python train.py --hidden_size=384 --vocab_size=3827 --bias="all" --init_std_qkv=0.0236 --init_std_up=0.0236 --learning_rate=0.0068 --max_grad_norm=1.0 --schedule="wsd" --batch_tokens=[65536, 131072] --max_steps=11245
MLP neurons of a small language model. Each row is named by its layer, matrix (up: input weights) and neuron, and shows model dimensions 256-383. Each number is 128 + 32 x the weight over its row's rms, rounded and kept within 0 to 255. Numbers have three digits each.
A block is one neuron, or neurons of one layer that tend to fire together. After each block is what it responds to, as a language model described it from the Wikipedia text at the highest values.

L7.up278:170121120122158123052104143078066091115133066116086130134130131111137062148143129122120154135096130188104058124138154146117030098147102096100163150150135170145145108089161101109141091099168137110147082113114116111098154080132097205127105082127145097169135126112146115191101073127152090143149104131155132137116174155099100200149122145134091096108093142150076128141143122097161143074090
L7.up356:067155155104135120144101133085122130085115163126174152171145096138173140151118190105088167113129146127121098096132104082095121136106110084133080157067098085106093055164148135213138130085185087133128160153122163151111130201160118137157138097133100123156180140135139113128131142204185098196153087154071107176094140078125099134194204208168149063114201130166141093088221102092093125086086
L7.up1137:070115169109115118126138149070080112157110110121181117175166103177093123128111126092101084150188143168102103092185131141080152159085135094164123131147162051160154097068139095119088145124108074103135113131101145115159124183126139155126076125095200128101155147122117130094190115128118138146120114074150147150171103164098109125131214139112169155161119137151123142124183158093135197156108
L7.up1195:110126126093099112129166187127118157129160073064108141189084104076148114165124154114151134139151111099068114071179148123121106135141113132133112132095157139086136120148167128133118066085192126072124160160124090132120144206102128155135121116061166128099188115160096145097157138152210085184125146112082148132136077153115123129088139109119159151097131117169084193143175146125120155148136
Word-initial n fragment. Fires on a split-off initial "n"/"N" piece starting a word after a comma, space or hyphen, such as n-urses, n-itrogen, n-uclear, N-otable; weakly on other word-start fragments.

L7.up62:138152106106097164110119106153154123142145126120104167101109099168064118090068108102157068145148096101066132104094161156100085107142127133151145157145073093130132140104150128140146112112160115069139124134138164100186124125177115128166129130188131127148116119055157182102136105077111146133157151097113122106141118108090152172091101165111135135084134114155112155130166194124114135109095
L7.up444:117076099094181103138120100125084156176125180122118117102051105197122178050127136136133099171142115101123089148145146139101078116139108104116151136100145164135144123147101131128148158108109111140117108149135111082104168146084143108205077138136044095153110132106151156142134107149065091107100132157137193116170108137139132150157146160126080134047131094076080196133113194123168123203154
L7.up624:202104125142162153171114212109101094089142115212149068080134064093189179135118164122121119128130079086155106083050130155146145132153119151124165079125119000082143120155140152144141124183159172118085153121150169155154110132116170127133092084132094071095125106110101123131146146127103114125124148139108161084101114204133163151092160225160097156123144171155151166117121151127200096114191
L7.up1390:180121142159085139127102169118081161096188139143086184116067123119119106115127147138114102157151111099098091141137149142149088118139132094115146160093138115160131178157159137150112131126133143117147119094169181118163169116148125121182123141187140130120104126081130152086152099092135139103150140130061127081100122141090141111059165158086112117132112098120153182188085151090180146130139
Verb-completing word pieces. Final pieces of verbs split across tokens, often inflections, in running prose, e.g. f-ile after to, reject-ed, end-s, push-es.

L7.up46:152093116096037113164100100094098101149173136108126131118193071092120154166105161155153163129132127106135134139146117108157115139089118162134112014140115088105180113120139128158183092094119103156114127143108123137118121132115194160164095117171150071178149146130191117150165115122152086128088176179110140127077082191151148128062174165158129164091102144130115181130185121115100148167171
L7.up302:171119188059150142122159130221103090111112170130110170101139081109165123130126119201161048169109131108112114111112082139065096126112081062166141152153158119109084132140137138195146118108167147160088088121105141122107109183179091109185125098124123114150167121100083180123183155091106130113131134099162130128131079156050114145098145137185166115071091129140099182119124183136145138204124
L7.up901:140116111173084092165092149118113106142155162107152095142117096129132112212134098173151092154164123093091094160139118073145115119118140132127096056149081138146180194092131098175162096103128079097139146149094105128145114152140122120116096193178109132141125157076121105071176159116087127124149141144108161130091112125118134115093136186099172200134101137121137177137107142087124146172076
L7.up1150:117130118094121094106117121130105121148152103166142127130168133163114068079082119088115109150122127114123137157058076119154065132116188084088124101172099127160134151163156108130140139124172186167145117116096105158132060205104102160138136096130109157101163154152130108124140078137126141117131120075120095147116129118076085100112137138146130157107073105135143119133097162077166122208116
Main clause verbs. The main verb right after a sentence's subject, mostly past tense in historical or news prose, such as announced, rejected, said, or the -ed ending.

L9.up398:186119094154086138119171186099160124147126203128039095122125077039145102169180107133127115168156122119136101140095063137096089142120158093110153193134116089135101195181082102150130116108142101105126147169157200148151163142165136102187158090150184136119137106110132096111117118076121180128142140110171093075124101121151104125132113105078154176114101178166134159160184172131111104153137
L9.up646:202094127124119128159093215054101113138157130144096131142108087128156152145112142160178137177139102156124114095116119097070126091125132118125148205120086096129136126205082127169156150091135151116067103168099198113127112128121158142149093124136106128087123104116124157148187102112124164127129144153138091145096119078084085119074126118108099142133139134088087175131163142194158145109130
Transitive verb before object. Fires on transitive verbs, often the final piece of a split word, just before their direct object: obtained, won, received, recording.

L9.up652:134121128102166088113148048126139084149131111169131130144084157093101124112152091204126139121137113173138183133147106166116084133106062122111157131102150084160144180135101092119127138127163151116122180109133172177104159126134164095142154135093095201103137177058121103121157134156082155140154079099107202180125126122122114185124145150122151182095158129156116110073189134172166104144121
L9.up851:127109094161127122091142146137144207180124091182152137145144175151132135097128151131205087123164124183151110107079084171127119052170140118110113138120114094088074188146138193104090167165182159152169094138038101170118154135149129186124164151081255144086137128110088107077144062083080147125106128107126108169137116171132089115085104122119177167129183121125102101098165152132086132096077
Word-initial ch/st pieces. Fires on word-opening fragments ch or st (any case) split off from the word's remainder, e.g. ch|oose, ch|allenge, St|orm, Ch|airman, St. Agnes.

L8.up401:137111188092216112016113113088184113128153163141084117197115129081129193193139171149172130195144125095093157141108180128091123110139116161077168138195141212064101076164085112095116151139187079117086131161127078119085143139113146119116100106160154102130134142133098173105077094129080150168123140121121150153095086163192124132106122167139122107120111126122087156146157146125177142119129
L8.up467:111131198147108111165075123113151089170101180183149098146122124093123117106165125095090136117103143159101197131151117150123137166125132150098147040120147142134155149056135140074123086178176142144217112142160161102097106108098184095096109107131194139119155100147123099093143125218130126094139140107097168124148092066127170097139125159133085059105076112134138160133124173118184096128096
L8.up483:105111117130127109121150122164100147162108111105102060082063164145119097134152087064103091158138106118150091177126115133157137156135107165113168142153095182166142067108174049155184193113115176144158110135124179060125119139150155069139117184107079079144156159122105104160081125130162117113174124115102181090077165170130157154157111133093140155158127080128149083146115114139209150102151
L8.up544:150125114179142121188107131139149147143146107120219117091125153185125143083112135119154147095116201145119134123142114153122068181132129135079169104115161130119152104114220095077158113095142124115123161117144151123151155126142099181126168135143177090124120099140122133168097153173110125093168163110118087110121148099154123094132146138174112127109084109106186164096107136087120188067092
L8.up653:120148172060121089114172141138135095161127132186071104112138139114164108166115206109112102139169169188155088105105153115151090132128037130107079083148156153129116103098150101140089159148162137105154136145086138107081093121177119137095085148119099150138046119135127109132064195151176128106137147136119186114117134171151118138084144161111172074151169137122116119144131130114129158091137
L8.up1086:121149127119108080164132118140185174099155057174166123119177186107169150108092102166131127120120134189076129155108163140133145133101122141135165129105180097135167120135138158108121093104107126115138170118143113121169167164185119158117150191095179170120203126108169176133160129121192122144088085124043099115107140127063120163173184173096090197149126065147105171151105125205139110098095
L8.up1187:176122068176144090082086113118093151164123166172090085146082160092121125085123157129089167147156150171145107120193195156101128131112137120141153136169159187104126119106107136101133197150182136129111075168170169129103090104209091141146134152089089121115130071139116125125143154175182102136115121138104168152098110089114136085155156152097101098118168059172137130117190123145168153048114
L8.up1454:072090105171177093154171078125155119057118133169095053208113124117141108113115120120099106164112147155144136173109125136132147133115146077103129130105115156143169123123100099093104136153159154139135090143129119146150092140079138149147118115148199159123162140139119167169138148151103152154132138101110207139151088126079132158148125110140108075089118244112103113148110158136139112096142
Sentence-ending boundaries. The opening parenthesis after an article subject's name in a lead (Ivano Trotta (born…), Mauvezin-de-Prat (/fr/…)), and sentence-final periods in running prose.

L8.up242:084137115112125098156157135121128083089161120165140189083162101155091201105113083172127119123085130061088137101117161130154109123081087097135149096114152106125130149125143174184124119153150142100192162117115149108099161126064172101130092148095137151154169101121090180145098114074111133078094147121143139116089185110143101114138090103114140132145064191202095107140118079142137156163113
L8.up306:145077113106164162128145146160117115142130098119133177138160081075123172154114174070082127133122155152158106157099145094158081135145160083140133139061147144135146136136134149212096148110106099083164120131123237125155130163105144175160109158127118083095132143164097115132087161091133098136142058166161109150144122128088097102110135125130152202095116136109204155148138106134084165114085
L8.up694:139136169158127153120153202091102068086175123146076136174144107120077106139135129085140139118156134125107173148144136134066051147104086139138120138140201108156137114131125174151150086088128146194103116117140136101077175106121133086132118068127176154164137124143046131088128151113191094138089191115138143095079136119164084157144128079106149132137113179182168141132177159140176155077118
L8.up714:159104185106141079144098158087131085120184108067118149074162143165098187150164087082179132097139172087122139147102108095141138117189162163102115107146184186131152141141085158088126139119116135128172159154098176182102177170131098082110094144131128104170093114121096099118059113081126119113093088118082116134090077107109149164156126125131144226064136129137121124132115133166123148085096
L8.up871:202121103144124130123155148093142042080126137122151096130092130096127132114110099128144176151120134138172121160143103070125148147115147102140104142144155131096114155168098154087097177092096132140210047115074141173139141107125122148148116075111084126172139113103180105104107166048155110143092098132164139131116122133115141104134093095116127150107113175124084087122171161174150172118088
L8.up1111:125139150129150123158166111130190101173109100123110126213165144138098102086136152169105072168117081131166163100149151150120104090140113060080108079133129112146126128098178145147138114127141158101107087123165115161095132161144159164108090095122130169104142181137150103103124172094172188161116154174141125134079096118121145070118148173194115158161150167139171138129196121149159125178122
L8.up1238:150133158132105120138114071184097116168115152093096133168127091171150151118177134091078070177091105117129167115118116111136149117148072130072178124118117074134147125155140138108099169078106140125144028153156065144121067077185082116248087150140159115159110154167171164203088123113111085152129035171080116116161092164126142124137152128184128188103120135131147179069131110146138157153119
L8.up1421:197187127143168118179182124153150113125117153135177074156148145172088153129179141142109134131067132137097088176080046094127099157192186149101116146111111184115140182134128136158058142118131158152168123147116173117158117121080174105155133124164102101089114083100170146126097094106164120134114115107156160114129113164104143112122168161097111206123171160123151108170124174123100127120086
Sports statistics fragments. Word pieces and numbers inside sports or military stat records, such as rush-ing, y-ards, pass-es, scores like 7–6, and unit abbreviations like in.

L9.up779:112132120149104140139124153166104152146139131111173130202109215098097146141082130101103087124075126102095104121125134153094156138049127199132163065144118142130117143126137071149136144153203123164161099105101101150131173190136141085088151083168176128122107114121160098134137099118151161100125143125171113079136092083104170133073145035126107129131061073117120095132118130090137152139112
L9.up1532:169125104188129123159165122144136127134098084143155115084100127132163158118101135155167080157114118192147147118099109119158148160144153123099068079085175145060097132082102110093136149102149179120150105086148117139087102136094153114055166131112092052093144100096109104104127097118161149115126124120161097177222127150095156105127149092114087114125077136124156107131170165147115094129133
Clause-opening boundary tokens. Tokens that open a new clause in biographical or narrative prose: subordinators like while, although, that, however, plus commas and opening quotes before a main clause.

L9.up661:110146088096156188132113150116147082125054107140132093122058111112178169079142066059154126152129128103142120160121113103086103107177098131164122132104090152131088135164139145106061134159101154135127133145115125079106121132166136128170138142094146175164106104164170118127129112151138154089098076155107101168118156164123125114098136082162124129091162074161117143120096138114123162190113
L9.up888:140105145102128101146150096087077142121163150142084130143107089128119117222082088130185190091171043159101120149088064153122149127131132160155098104091113125142146151073118138125125117108218145094157186117117090189130105110163122095085094142144117167116148088110151121121167104165099113090118209107111098179146150139164169168108133115137136142129141179153171096133150128104158109175101
Day in dates. Day numbers right after a month name in US-style dates (July 23, June 20); weaker on reporting verbs before that (said, stated) and infobox colons.

L8.up115:113118118116112153084140135124182172140120135137085147168176164109183211133135114114098177116148119099066129201231141145168135180115146114138183121066090166176158131122094187110066134121066134152187109112090098141115154082200118084124145192161090130121149113132127143147071118047147171139153110159117075152158120140147071168174144124108132104152099155181097110115150158157120145115159
L8.up532:098127127129190102094129123147136073144093155070118092120165119177178078145128165109142116086189119176145124093141088208110148114133082099130100142089173145059158157146175139099142081150162158099121129116184199076212078116188112071140122151073153042138114110135194139123127132181105144092124130172188111111103184121105103131091073108102105141105131058140114120130106122149107095103153
L8.up784:154099123140171145019140164101116076157097121131127159123143141143139179131157139122088143188076145177100152122131093166119156123099089093150146118112087159127144081105109130075088068135067162133069130129136174088084064087175137199098120184117089139112094157057131141156104107098084151185160099118094127116137156135102111099134125119134145136142109059158064126146115183173169153177105
L8.up863:128076118103114026120163134118106157141071093162172115150169122164105146123152108129172130127142093156083151099153135080106090097087166095178123156095140158128141153092124129126194087116122127168137122101199098138161158112171075143124162135113148115127172117091138165107131078117111096177126135152038104182122192108133070144141130094147141169123141132159074168146131106109165103154125
L8.up945:136133134125109120088179166114168191190101145106145087121057141162051151119173150079133110167134081090173115092146089149170146124135103116108103176150180078152173096189170131127144115086115105125175177088123169108176154157114139117127118142119119156097153123105150118151143146129158067135129131096096137146147166147096114141177060116109168091151138115159108114099140135114147170046124
L8.up1085:126079154082108074099120089098163116131100101123158097166123146149112117150118157093088122143166160166119147103198146095128203102114091110165137121112133186072168081129153112104177130150153180100082125135136110101158192098160107066095141150124184148174182144151166177061099148143142089068068139171137159143096128111122140035124063165142120143146129051123115176127146140134139157146073
L8.up1130:171127149135166158113179108153123082137107152142125128166137177099181184118076109135109139084154123176172117142157100184171148077128124118108157104127101178150171061125119124116088160137129156154123135137137128102134107110108155161068139104134134111145163063149187145115122113111157129083100151057096091105123115107090121120148083094063135161109101110122148085162151102106126178135126
L8.up1198:151132092132180142135149170144162118089150111129159137147101109087145096176146141100106154127148168169080129143152131142099106117123108131117057102116136117098113139155125122125184107158136142100221137133124182087150112144116080114111120128137117133129182108077110088020138147083137047096141112146123160136089123125101100104125104108216133121093155099173131086121104142151099084081123
Word-initial B fragment. A word-initial B or b token that opens a longer word split into pieces, mostly place and proper names (Balkan, Bengaluru, Bronxville), rarely for- (foreign, forest).

L8.up139:150173155129100071127147171125120159115132179086128143163185150092159156150068151118130144204123108121109126167152146157127182177104128125139076097129147083114127125099145134059125124085125145078071134114122211116179149094158124114129100123171181157093094147120170158121155097112100144100155120113138106110115134155165146149129200148062094163087137131158177204198126143138134095135169
L8.up246:169166131120171054158154174156142114117119150101109117155117152092154120105045130214181176142173103129155106115200102134147175116065141123156162128048125038137145111168124131124085135141093177138088168134131150145135131137144092143108108173101185135146124180075097162055131143061093134050140144082147172090142131148196103111166153148142169116172108156146145178186117162066161095107088
L8.up344:158099096137100139158151132047143139085149150121087145109140116095166183174119166116126143118095114129192114095144174126119108160144114131174108119070113168136128119098148099191107067139130111117097163093133137117174123133183143132163084118156129080152134147106137113157092075106110095139080151121117157125148052186136129096123108148148125171065097171133135164128141105120156107138136
L8.up534:150127161177128167108090175149097126104118171168060118083100166124066155115184109120142076171108114142137141151155192126099122174116087110093139154135088138125124139094144147169134124107111122137154067122112101076157111137098141155086091136121173106133126116135145116147121087096110147090123116113174204150127110120165075171069157111166134119148152112188144189163126185129138127078161
L8.up799:164134076106075146145076184101121110119160173153136106195039074129143126134172117075098085163132122079180082106116114107104093152109125123149066117140169111169179112155187126095131084086105113121115165100092134164153108090113114099185075165121103117146134170118092100162087106120146051140124129138105136160088131103112140117117123208117081163083126192116142173131162097145149143145113
L8.up845:154159127155110113094100111149097082121134084103089103102136099163103086112140141185126098166095139103105094199158153136119129125135202138139092127117087121150126135101158100123056091087176133101145114170132204081149045163081132161144071169145136065122157166152116145136115160145132087148105180159127096151067097147165082127103095131140135153150101108106146195157179119112135219126071
L8.up1221:187086105152126138138106133177138134153200096182102083120089166044106136138071143174163146058080104144147091186126182138093175167102134114148126125070129117127120138174137144121131137104131091123131104064148082105185110121112131172158124078128141105149119128071136097131132140099154099148103115093187139110133023146147166115069153153155092166119094111188177148184150181194138157195157
L8.up1487:104159117130106145152104136133154164148108166140138109145199080107170162108096153135134116135098178162146136149177092103137131079129124176120109038107190126184164042177159140119180143069172137122131140119068170126095083102151146112134056082162110117163128130134098080171145138110093120075075146106102135147158051129134156155184112118156135091117100087132118145136157149102067140140141
Verb after sentence subject. Finite main verbs and their inflection pieces right after a subject, often a name or pronoun, in encyclopedic prose, e.g. was, is, hold-s, achie-ved.

L9.up304:184171181115057156175169084199115089111139124154119135096110120095047103067154108107099075127157167116092127087080101114171125135080145142118170087070165062193146140160128153108145121133131125126120147132117107089123134094157174153114120186138098105171141113123103093131120143109137150111128103160129093074135149100118104119097124110143182130129183157140180120072113112163108117134106
L9.up538:144106136127151141119142124117151137126122118120181160099141148138107150109135066112119120098036189113121105152141122076086151166175130168094081074128107114199137131124069080117116102141123178086170119147121154171105198131131175141100122189179105133101157191093082087170078160117120058086136134042141150132145130145141136084131110116168156141161172098153133117062127099138098145055086
Sports career stats text. Tokens in sports biographies and stat tables, like his/first in "made his debut", over in "win over", and FA Cup headers.

L8.up557:111125133067076111128126130118036094126168127187147143110141124135125128167159123108099171139158121157132101111057121140179122089086149097129112152116127144176070168154157119155152139128131189108128160113150163104172100126176102190124087123133109158104145147043103081163147098086157145102072097150140132133146084188112066123137140150148165094097098136120156135215136121155167089135108
L8.up615:168077121078073143114154151096089161126126179119096171114119125116132170108119207121131116127134128078096103092125141198147085151133113089099150142091100089156143144144153116173157096111101128111104112079150129130157121101159122102182128160192081117142146113085147158115160083099178074138061138127085181087054118178075119133093133146131090088125131086090105194114134103132166130143136
L8.up660:168143141117086156082196073079138099120092157109137126137114146150137136077135136119181061138111141123125142156120171167128066145164137060097137183142127089151108158176149103182082072092168144121096085139144154087144130085199141154186133150136096112132077125094103158138115130122115114167123163145174133102127104145108133104140126148098106136111163128101129136128146153139166170107158
L8.up670:132166141121113148099174137168131106151104078144110099128139195153176113115147117115097054121123175146076128093167137143104079131138092112116160072117101135139105146128196148173093131112127119096176150179105156111107135129131198174169157174142139082116073116157136135169178105126109152168136146138117106148107111118116155098123142102098133075089052089131140142137165223149151143150084
L8.up687:119146121148130106134118127137098127121177157153110185103096134086170188111116111111207095157101126099139129107122121117142097073158109117159149159093102096131110138149174109167160127118133130068082175125138138100134122117146126105197135152151087141115151112057142136130137097078113112137134150138147125156151126188080110101113166120059178113085079097134117177157133233096178155138133
L8.up693:164132100174108135158147103075188108127124161178124133130070105144074141076126120163094104110166114098211145174073137161077165139149110178119163146110044069124150113160101081161129105100093126121054136129130117077124070162175167126141150139180123111139138119106150110063143110092152176146063116164146118150090155145119072075129154132163175084128109133124146168148106099133141148088135
L8.up895:097110169107157120132099126076064138141141143201099063105159104138134141137170133134132133112168048134152075103117130166110092132172105110069137108124128119155131169151126169133130136137084138137117176154079116109131208159128177150150102107137151148075103102091093092128105116146102128149120133115127066142079115168070086151146157098195119131079102200090148136160189130167146173158114
L8.up1491:059130080128148145161146135066127118203205141103127130164106168147128157132131137090134121151141157143108069145150114141054064057109101086141093101069107167118125148157168078145137103058141140127101099133156170140163148157139148127179170154105092094127147197127123126136111168162162119147144102130114151118072116201140099150104158136049151134097124127132116151137132106150182168186147
Main clause verbs. Fires on the main verb of a clause right after its subject, mostly on the inflection ending that completes the word. Examples: affir-med, reject-ed, susp-ects, find-s, the race started.

L9.up767:144147070153119109210121133097102099132101120127165116149114171116106075133122171091145103082140162126119146118121110115139137152132135106080132185118179135103103124147132187166114203128151148127180149157150139175213108132104115110120131077101101117102142114105145154146138139130122092097117106172123147139115126103135124145171034120123181129129104121134118080158115143123108103109116
L9.up1193:119147172129140134122095160164159082134118107144134115126107126199125071138104134106064079125122168127124071129079108119107145117088115108128144125109136112116158130121104177125098065143081193144154161111124195047163107107138157147157167144142178059072146095073154180136120118074089103127134108095144130125181124174143133111073163162119064128110151093089114167129132172144110191163147
Word-initial capital B. Fires on a word-opening B or b token, mostly capital B after punctuation or a name, as in Bishop, Between, BBC, Back, Benton.

L7.up45:117150126148155139126088142107131123174172180161179176142116144122067113131094086120112158158141135109146192147143140127140095195139081145126076148085154097120125059142137149107128145110189119192155093143179137128076166070069115118139161076134154177188120113153130075174143147148125124202133130086081144069082114147176135123177154076120081080122125086172140141140178109104179092126152
L7.up257:146094160158127113226131113098076194117196089118130152102064144139158139097059200112185112092170102085064115165180093152145100126145116095150098171122126160122112137102155148089046122112158102103149112143168130137117139120141061188075171101153186120093189125115131149107145153110145099161147126155126139173144119217140134097139146092090167131090087137113085130191118170148112072117142
L7.up433:147146173170145119145146128086133089106144099128168103163202137109116146134156066131112116103099138166083153087143099070187090203099087154060118134164083132136094143174120098128147078120124117139128127126106133181111143133177110146070110127127126201111183133123136106135153177123192071148167170174130070116159123125165141104108138123119121092175095167141159117134151073085133101135124
L7.up617:158062179129182151073136146129161136172128122125114097165147106089154147169106131111168142163158083128089089153149135177105047129143138054137132133140085109163152142131119142093103102105124128158151139062079076124154122104091111173074199167131151159151127091221119153127162135100131140162160123117089114134103162139100129149149096104101114120141104167153127121096081087136093103082088
Numbers after labels. Numeric tokens completing dates, chart positions, route numbers and codes, e.g. December 11, No. 15, U.S. 80; occasionally "was" or "latter".

L7.up175:138102116120095099050129162096092125112138074107141091070091111084055088114172073169080199076144142090140108156140152128167078044178101122149144128111142080093131141124071100121163166110082119103175142128177135128167142128190186164137096107096095114129156158126177190075119083118129132138127183105126159111126117126133151161129121107126142205204171118133151163109072143160149143085157
L7.up221:140139127128202096058126185122155158143098150136092187128113117089143147069085089155160159126113142160115168153172130126126133099112193123103108118128045142167097138130100210088103124123142133058087121140125132133111109133147100139198190087105155131098098131182143155099111118108075191110112078125092153139196168139136116164184150121093129073158178161154082087097169137139098144148183
L7.up341:127139078147114094051119143139140070097129145185125137164082129156094101088151087160192137144170130132112142120095114087100169105152070129172115103139127093147134132134041152082132110149067118120082162135119083159131181126167144149156107087134133131144172113105101184105162037106092131113178147217086145072152119143117120130141119137103175154120131050100130174094137151107145080090151
L7.up1462:114122163098129144117081163212119119145117049147130105135190153117109154143088128122114095152126160099144134101129128157134166103103071115081102101153119131124189184135130107111119112164094154106147080116167128136117171122159109142178082133151078119177157150155084128063152128118131109110047170161081146100098154139168138176114151141099154135081150115105072158104185133058102115112127
Word-opening fragments. First subword piece of a longer word, often a word's opening letters, e.g. Ch (Chris, Chakras), re (reach, rejoin), b (badly, burning), qu (earthquakes).

L9.up450:105121111128158123191131161171132164168164139201107120177185155096090196164131182079122141178143128068186130189109090088157106116082111072146088189052130193123119131176148100132121089108068106176132137118094139113128128167197155067157104083193157133126177177125106088131091112137172088123137157121155116116115145121140130095095131062127143221160101134161097125096117099131150159143126
L9.up512:168134086169093118123148161125137145188096185160082128126102164174169141112100140099118108192123146071133110109146075192145117154127151120114075143116144106135110157134089073141158164110179098148161098084104121108145140144113141112174111096123130071128100133120143131154131110089115102126074162117080116102117097188084114151071179153117085190123091159137112186129158151164169137143121
Verb after subject. Fires on the verb or its first piece right after a subject, mostly is, was, are, were, plus split starts like h(it), l(ook), H(ave).

L8.up155:124185142137140097145163112155118079143121092079155075150136128094151166110153106112136184128118099126154125125104223124097084081118066087096142090182125126076104129176049176202135141133151125124148119156098142091108162147106144083142158112153133103142175109126134135150084103091114136137087147114165150127110140179153076131204142122140178159127156112125118133088162119191100116052124
L8.up167:142137134165190122150104105079091079156048098158115134174104131180147116072101126107126119126140144149142157192171142153104094136110154116134145084131131142089103088208128113147123141082123130066099146177144060163118150125170117143133111156175150143178135138094103117126135138076148108154133144130099162163117079114123148127145124049101174160100074132140120162126148093123147136175125
L8.up213:036141100084108152125150126114150124165136133147115165150181169166152149121183103120143058119213166147092129183116122087142107143082119107126143110186140127144144119092145147136120114148106129138138111194152148115122086128156114099130112121095112140089106161106122149153095133123114162135130161137101114088150214068121145137144105097108114191123141101117122091114171149076101166124141
L8.up286:087084126133168136152132136129125118119141103156158132169138118137140132144121134103134092166167134106125154107123161024166110130106132152109113078177162172164165099122075202108075137114069128082108093171131125116030158156225107121146148179139125112153104101103121084165105104127124132128166140127113101152132109118168111108135089151128191178166164099161126142099114181154085136207131
L8.up418:137078154145139135166148121095089094137118109139091083122145106162138138217163116157058134142166095150123107133117134172090091168118127169095121179125193181111151085115125158144111106155117192071121099058107140089149130183120156155112138109172128151169111136133173170133070129094114116093118181201031065128104156164142082117140109147095133136171180146210141147131135096070130116133125
L8.up643:135109132092135135143162130119181156098125062135149147118117143115162217146125158103117100102201119100147163058141187109149136086117142120062167130165161110177177164174117170126128158103123112137143105205096137157119172119185129148151079145119149077178165077148065069175053122161133150148155129116145106094109135082058118087183103092115157172149139201128087144147109119117157201122179
L8.up804:102143130140146112188075099116142135129094080103154133149084134105114160141136128117180173088135094089092131170125172109115092160110124129131138116090153144136159106196118174139085088154105122111154106166110134153119146116127105136105153093142143156117110134105164131174128131142073065151114186114158133138123061135101148128185123174106177205092122147135122155104156084158146119085175
L8.up1405:178169164074183122106096125138144125126124155139151158146138135124083194123103121178125091054146119143084148109150145095148073137107137128162142124186122128129175075112122138159102090145089094088129120213131136155118131113207140129156162134162118119153048113191065075178091111109115157127135163118081111100143114092110112116111128108077169170176088130152124125158128083151091152140137
Dates and media releases. Day numbers right after a month name in full dates (April 8, 2018), plus media terms such as episode, released, novel, animated, and word-final pieces like Faceb-ook.